Weights of a small GPT-style language model, trained from scratch on English Wikipedia: vocabulary 4096.
MLP neurons of a small language model. Each row is named by its layer, matrix (gate and up: input weights) and neuron, and shows model dimensions 288-383. Each number is 128 + 32 x the weight over its row's rms, rounded and kept within 0 to 255. A neuron's up and down rows have the sign that makes its largest values positive.
Before each neuron's rows, "fires after" lists the tokens most often just before its 100 highest values on Wikipedia text that the model never trained on; "fires on" lists the tokens most often at its 100 highest values on Wikipedia text that the model never trained on.

fires after: " p", "p", "uff", " P", " t"
fires on: "al", "as", "es", ".", "u"
L5.gate977 [127  90 131 137 120 112 127 147 110 114 104 164 123  90  90 172  95 135 127 162 138  71 193  79 175  75 142 119 135  96 111 131  97 184 123 115 107  96 156 121 107 124 104 114 145 171  89 152 159  93 149 112  89 125 158 130 122 146 111 165 106 157 121 180  95 128 171 174 176 128 102 215 128 171 100 186 142 142 140 114 104 131 145 138  95 145  95  95  97 140 118 191 177 110 142 101]
L5.up977 [136 168 148  92 184 130 164 122 149 127 116 219  88 134 119 130 123  91 150 157 182 121 191 137 130 106 129 109  94 122 145 163 123 150 131 128 122 141 155 142 104 117  97 145 126 236 195 154  50 159  73 115 121 140 144 163  50 117 139 135  80 137 132 127 165 129 149 100 128 144 137  90 125  75 121 122  78 151  95 204 160 143 124  47 147 148 140  69  91 138 111 123 199  58 149 125]

fires after: " St", " H", " h", " Br", " La"
fires on: "ur", "un", "art", "at", "an"
L5.gate811 [165  95 133  87 137 111 123 149 130 165  85 103 140  69 122  86 112 122 163 174 178 151 134 143 177  78 142 153 125 129 106 133 126 160 120 143 129  97 150 140  84  90 172 145 151 118 120 116 146 127 104 162 134 149 163 133 138 134 141 115 132 107 198  99 140 213  47 116  93 119 123 123 129 118 135 130 129  92 172 144 123 142 148  42  99 102 124  88 164 135 132 156 128 150  78  91]
L5.up811 [103 101 113 132  29 128 152 129 157 140 119  67 154 117 120  66 104 103  60  88 136 205 134 172 183 122 140 105 179 145  92  93 147  73 134  98 146 116 202 209 127 125 177  84  56 100  95 100 173 101 123 138 123 113 133 109 148 122 144 126 175 122 111 169 155 148 108 122 110 192 166 124 168 131  77 116 147 112 139 126  74  96 126 212  95 127 128 155 133 143 127  80  86 105 163  97]

fires after: "\n", " In", "===", " \"", " |"
fires on: "S", " \"S", "s", " ins", "-s"
L11.gate1021 [105 112 147 113 165 134 123 114  89  95 163 129  82 123 179  91 163 161 115 171 151 128 133 124  86 159  68  96 177 156 140 142 106 127 105 101  74 116 145 136  79 115 116 164  64 120  99 198 148 119  76 146 164 105  92  60 166  99 139 118 149 137 151  94 108 143 109 129  88 126 149 104 127 159 132  88 145 143 158 123 104  76 170 155 103 123 133 118  93 132  24 149 134 144 119  86]
L11.up1021 [108 107 150  72 112 114 189 161 158 103 123 132 173 163 183  93 148 121 195 122 120 157 140  99 120 178  75 151 180 167 157  97  91 135 162 101 105 140 120 115  98 111 121 133 121 117 111 168 186 146 145 103 144  56 126  72 183 137 141 174  92 151 133 172  77 151 135 120 106  98 151 127 167 142  97 111 124 126 138 168  83 135 191 187 164 193 139 130  85 169 105  63 160  79 116 141]

fires after: "\n", " sup", "op", "ag"
fires on: "W", "er", "erv", "her", "D"
L5.gate128 [110 124 118 112 145 174  78 123 128  79 144 151 101 124 153 101 135  98 160 162 164  83  70 144  71 101 106 122 118 158 101 118 113 182 150 107 125 218 118 116 125 150 153 141 122 210 156 150 115 214 185 138 162  69 135 152 132 115  90 148 162  86 182 184 145 132 124 143 163  97  88 112  83 113 152 147 185 153 146 168 162 159 171 145 119 111 168 127 232 163 135 140 163 109 173  88]
L5.up128 [114  92  98  85 140 154 124 125 160 113 149  57 170 139 184 146 135 152 117 105  76  70 141 129 148 119  84 124 150 111 103 113 112 100 133 128 130 102 128  69 125 185 159 111 175 110 173 172 172 160 187 100 152 101 152 130 153 132 106 181 170 121 104 111  57 110 142 149 124 123 109  47 105 207 109 170 192 175 179 142 175 142 148 122 152 130 101 123 138 158 117 128 128  79 147 134]

fires after: " O", " H", "ind", "|", " o"
fires on: " of", "u", "in", "ce", " Total"
L6.gate735 [ 91  99 117  91 126 117  99 176 122 120 115 117 127 150  62 133 217  79 145 170 158 117 127 111 121 127  73 137 105 146 175 170  97 212 183 105  95 190 140  97 151 102 153 112 140 149 129 137  65 144 144 157 107 118 136 124 121 152 101 146 114  96  88 116  96 153 151  99 106 154 147 148  76 137 111 101 168 158 100 108 153 114 143 119  86  86 152 114 172  69 151 146  64 111  75  46]
L6.up735 [ 84 101 155  96 184 160  60 116 118 113  98  66 113 169 108 109 171 150 188 168 156 165 128  79 134 174  67 155 101 149 144 130 127 157  98 131 158  93 162 113 145 136 123  91  87 127  81  91  58  55 168 110 131 108 164 151 161 120  61 159 155 100 144  76 130 172 173 131  88 158 109 123 141 121 123  98  89  63  85 132 102  74 124 169 108 101 176 159 121 100 153 142 102 156 122 125]

fires after: "ops", "x", "en", "st", "ol", "n"
fires on: "ia", "is", "ops", "en", ")"
L11.gate1034 [109  97 135  78 123  60 108 133 118  87 184  60  94 167 101  90 164  99 154 124 100  74 129 165 108 122 120 156 121 143  91 115 126 179  95 150  37 151 150 105 139 102 171 185 185 153 138 103 172  72 142 144  82 183 149  97 103 117 120 134 136 119 147 119  81 121 126 135 121 139 118 148 114 152  93 150 200 103 158 178 102 132 143 163 101  72 157 156 112 103 126 183 167 132 167  83]
L11.up1034 [112 129 167 122 108 141 168 145 194 166  83 128 128 133  63  73 131 180  93  91 128 113 155 135  96 100 142  99 161  83 180 145  99 142 121 114  91 163  68 177  84 115 172 208 154  89 146 173 100  93 143 176 164 151 127  90 128  96  47 144 112 124  74  54 163 131 125 139 158 112 124 103 127 135 158 155 121 109 130 142 123  75 180 128  77 156 200  79 125 155 144 125 127 166 162 122]

fires after: " s", " comp", " or", " J", "\n", " S"
fires on: " appro", "il", "um", "os", "at", "che"
L5.gate13 [ 97 135 118 150 143 181 131 166 122 118 108 118 154 143  46 116 154 120 136 166  80  84  94 125 134 117 120 105 110  96 179 177  96 131 169  23 119  69 100 150 144  93  91 111 107 104 141 115 120 158 119  76 159 165 102 124  98 117 120 145 108 196 130  83 170 144  95  77 171  49 121 106 109 110 170 166 151 160 171 155 129 145 162 142 133  98 116 124 105 119 157 107 136 143  96 107]
L5.up13 [219  99 101  43 120 138  86 132 120 116 141 119 179 121  95 107 113 134 132  97 149 146 134 161  74 139 132 146  84  49  62 116 141 122 173 104 152 102 173 167 168 107  91 181 110 147 129 158 113 155 146 132 115 196  81  93 206 110 185 125 130 136 175  84 125 159 130 145  82 129 103  86  93 124 129 121 156 138 177  82 110 143  91 138 175 107 127 155 134 166 144 172  92 167 142  97]

fires after: " C", " c", " R", " to"
fires on: "reat", "i", "a", "u", " add"
L7.gate453 [ 78 107 132 159 137 110 144  90  76  31  89 159 157 147 136 119 102 147 153 120 136  99 126  55 167 181 140 104 126 152  73  83 174 135 170 140 198 104  95 134  94 119 111 120 120 150 149 161 148 109 127 183 106 172 139 114 133 113 137 101 127 139  94  75 149 137 105  82 118 111 106 142  97 109 117 142 150 143 129 123 157  87 154 158 109 106 137  87  93 132 138  80 141 164 156  42]
L7.up453 [199  93 117  68 143 127  94  99 121 182 144  96  84 107 157  99 126 111 155 123 127  73 132 121 139  85 137 169 165 141 110 128 117 133 173 167  88 163 141 118 158 178 172 120 120 123 129 125  95 193 136 172 156 156 193 129 169 135  79 146 133 151  82 150 161  77 196 143 142 101 140 174 139  71 168 113 125 127 101 140 150 147 103 168 134 109 102 108 184 141 143 135 144 112 106 114]

fires after: " C", " Cat", " c", " p", " t"
fires on: "al", "an", "re", "ur", "ar"
L5.gate558 [ 57 103 141  95  74  49  84  70 106 113  69 179 112 104 119 166 122  58 162 143  94 159 147 133  88 139 136 137 137 125 163 136 102 115 169 144 132 182 140 150 116  91  92 143 104  60  95 133 113  92 113 145 121 125 158  75 111 145 104 186 123 148 124 115 100 119 161 155 150 133 140 132 146 131 177 165 195  97 155 221 114 128 129 173 110 118 125  93  86  95 139 201  87 133 110 142]
L5.up558 [128 147 114 137 148 143 103 105 115 131 132 137  97 142 134 120  53 151 104  88 129  81 157 125  68 103 163  76 127 140 143 156 129 142 133 100 173  79  97 120 182 148 128 147 103 105  92 105 131 152 102 163 128 172 162 122  93 195 116 163 126 177 141  96 143 213 213 181 156 171 170 105 138  86 169  50 102 132  89 144  97  80 111 118  78 151  72 181 120 101 130 140 165 159  98 145]

fires after: " c", "C", "ac", " C"
fires on: "ur", "he", "am", "ing", "hem", "l"
L6.gate1157 [200  84 111  78  60 191 151 153 128  67 151 129 176 151 134  96 140 138 156 111 149 127 101 142 102 163  94 137 137 161 154 140 117 159  91 156 116 189 177 117 102 112 150  99 166  94 107 167 122 144 105 164 156 121 107 118 217 113  86  97  86 122 135 129 143 111 183 130  85  73 104 135  74 106 159 159 129 122  79 103 160 154 102 127 134 160 158 119 174 110  72 103 183 158  89  66]
L6.up1157 [ 67 130 115 115 135  93 115 162  53 117  98 113 148 157 210 149 163 110 102 145 151  80 148 110 139  99 147  83 122 188 190 102 126  82 135 176  75 125 134 112  89 138 133 138  96  83 146 131 135 117 186 179 103 118 120 213 157 109 126 124 196  54 185 103 114 125 163 158  81  65 147 168 119  91 147 109 149 146  72  99 142  95 140 149 199 132  62 131 101 180 123 120 103  61 149 121]

fires after: "\n"
fires on: "\n"
L11.gate462 [141  86 133 127 165 111 118 117 117 108 106 121 135 108  99 108 118 138 149 130 146 118  97 111 112  75 105 114 114 114 191 120 122  89 133 115 150 168 139 124 104 132 151 101 114 106 114 193  78 127  74  87 115  47  80 111 170 159  84 133 125 167  96 130 112 156 109  87  85 135 139 139 123 145 131 153 166 177 108 135 164 124 161 179 169 141 169 111 101 220 129 102 160 143 170 102]
L11.up462 [179  29 100  67 161 117  89 130  91 161 127 114 135 153 171 172  90 176 125 152 119 137 149  59 157 199  63 164 155 137 108 155 156 125 155 193 145 166 123  97  60 157 129 106 169 167 126 132 144 145 109 112 113 142 129  44 110 118 111 170 129 108 140 119 149 165 138 104 137  85 152 135 104  80  80 189 102 191  80 170 175 118  93 172 114 166 117 126 106 108 136  92 151  79 135 160]

fires after: " c", " C", " H", " E", " h", "-c"
fires on: "it", "ell", "qu", "our", "or"
L6.gate181 [148 139 138  72  66  89 104 157 125 146 105 151  46 130  75 186 148  80 136 144 121 200  95 142 185 103 110  82  77  92 108 175 118  59 147 107 102 110 134  42  94 125 152 169 115 154 122 110 153  56 157  99 118 130 164  71 223 132  93 145  99  87 146 133 113 184 123 137  99  86 146 139 141 101 135 155 145 114 129  94  74 133 141 185  55 157 150 130 133  95 163 149 143 169 101  81]
L6.up181 [220 124 171  99 128 138  98  70 138 124 115 110 125  83  80 156  96 162 131 128 209 166 123 122 133 112 127 100 144 118  46 105  94 166 192 155  92  89 117 139 106 117 169 142 146 151  59 146 121  99  95 138  92 151 170 138 167 139 139  80 129  87 135 123 142 125 118 125 118 163  95 110 109 168 154 153  80 172  95 154 127 107 113 176 133 151 158  87 146 131 143 136 120 149 163 101]

fires after: " P", " Cat", " p", " t", "umn", "p"
fires on: "al", "ail", "ric"
L8.gate844 [165 135  98 161  58  93 128  71 143 175 135  97 111 125 141 173 155  82 104 176 109 103 134 126 148 158 153 145 132 112 156 161 129 124 176 138  65 134 106 165  63 111 191 138 162 152 140 139  88 104 153 119 152 108 172 128 183 155 105  98 122 180 146 102 175  85 135 131 156  97 171 122 125 114  95 113 132  58 148 204 117 116  81  74 137 119 112 116 148 135 134 175 147  52 106 147]
L8.up844 [147 107  87 169  82 167  99  92  83  95 135 136 137  99 130 173  93 173 144 112 161 123 135 121 133 128 131 138 111  82  67  85 177 121 162  98 119 154 100 114  78 123 113 124 119 129 140 106 144 148  88 174  90 146  98 103 154 131  94  81 120 180 200 131 124 178 185 148 161 145 111 123  72 116 150 197 170  95 112 111 113  87 163 175 107 147  72  72 127 124 159 131 117  66 201 129]

fires after: " R", " C", " B", " K", " W", " J"
fires on: "a", "i", "z", "le"
L7.gate983 [121 118 135  74 131 147 145  86 139 104 123 145 154 165  80 131 129 136 108 134  99  91 170 117 156 189 150 113  89 136 109 113 180 181 131 102 103 180 131 129 154  97 130 107 133  68 156 109 132 116 146 189  88 145 107 102 159 114  75 146 114 149 150  64 137 174 161 159 116  73 136 164  70  68  78 134 144 120 126 130 108 129 201 134 163 132 120 110 133 114  93 131 141 138 156 104]
L7.up983 [195 157  78 174 114 149 186 137  87 163  92 165 110  85 168 165 107 131 120 160 183 172 113  38 193 105  69 121 135 146 120 119 187 118 114 140 154 110 170 141 134 139  72 150  97 172  73 124 188 129  93 150 129 182 131 178 141 136 175 123 190  33 131 102 157 158 153 175  96  80 167 147 132 144 117 103 148 154 123 148  96  89 130 177  94 121 175 114 112 160  93  60 112  94 174 125]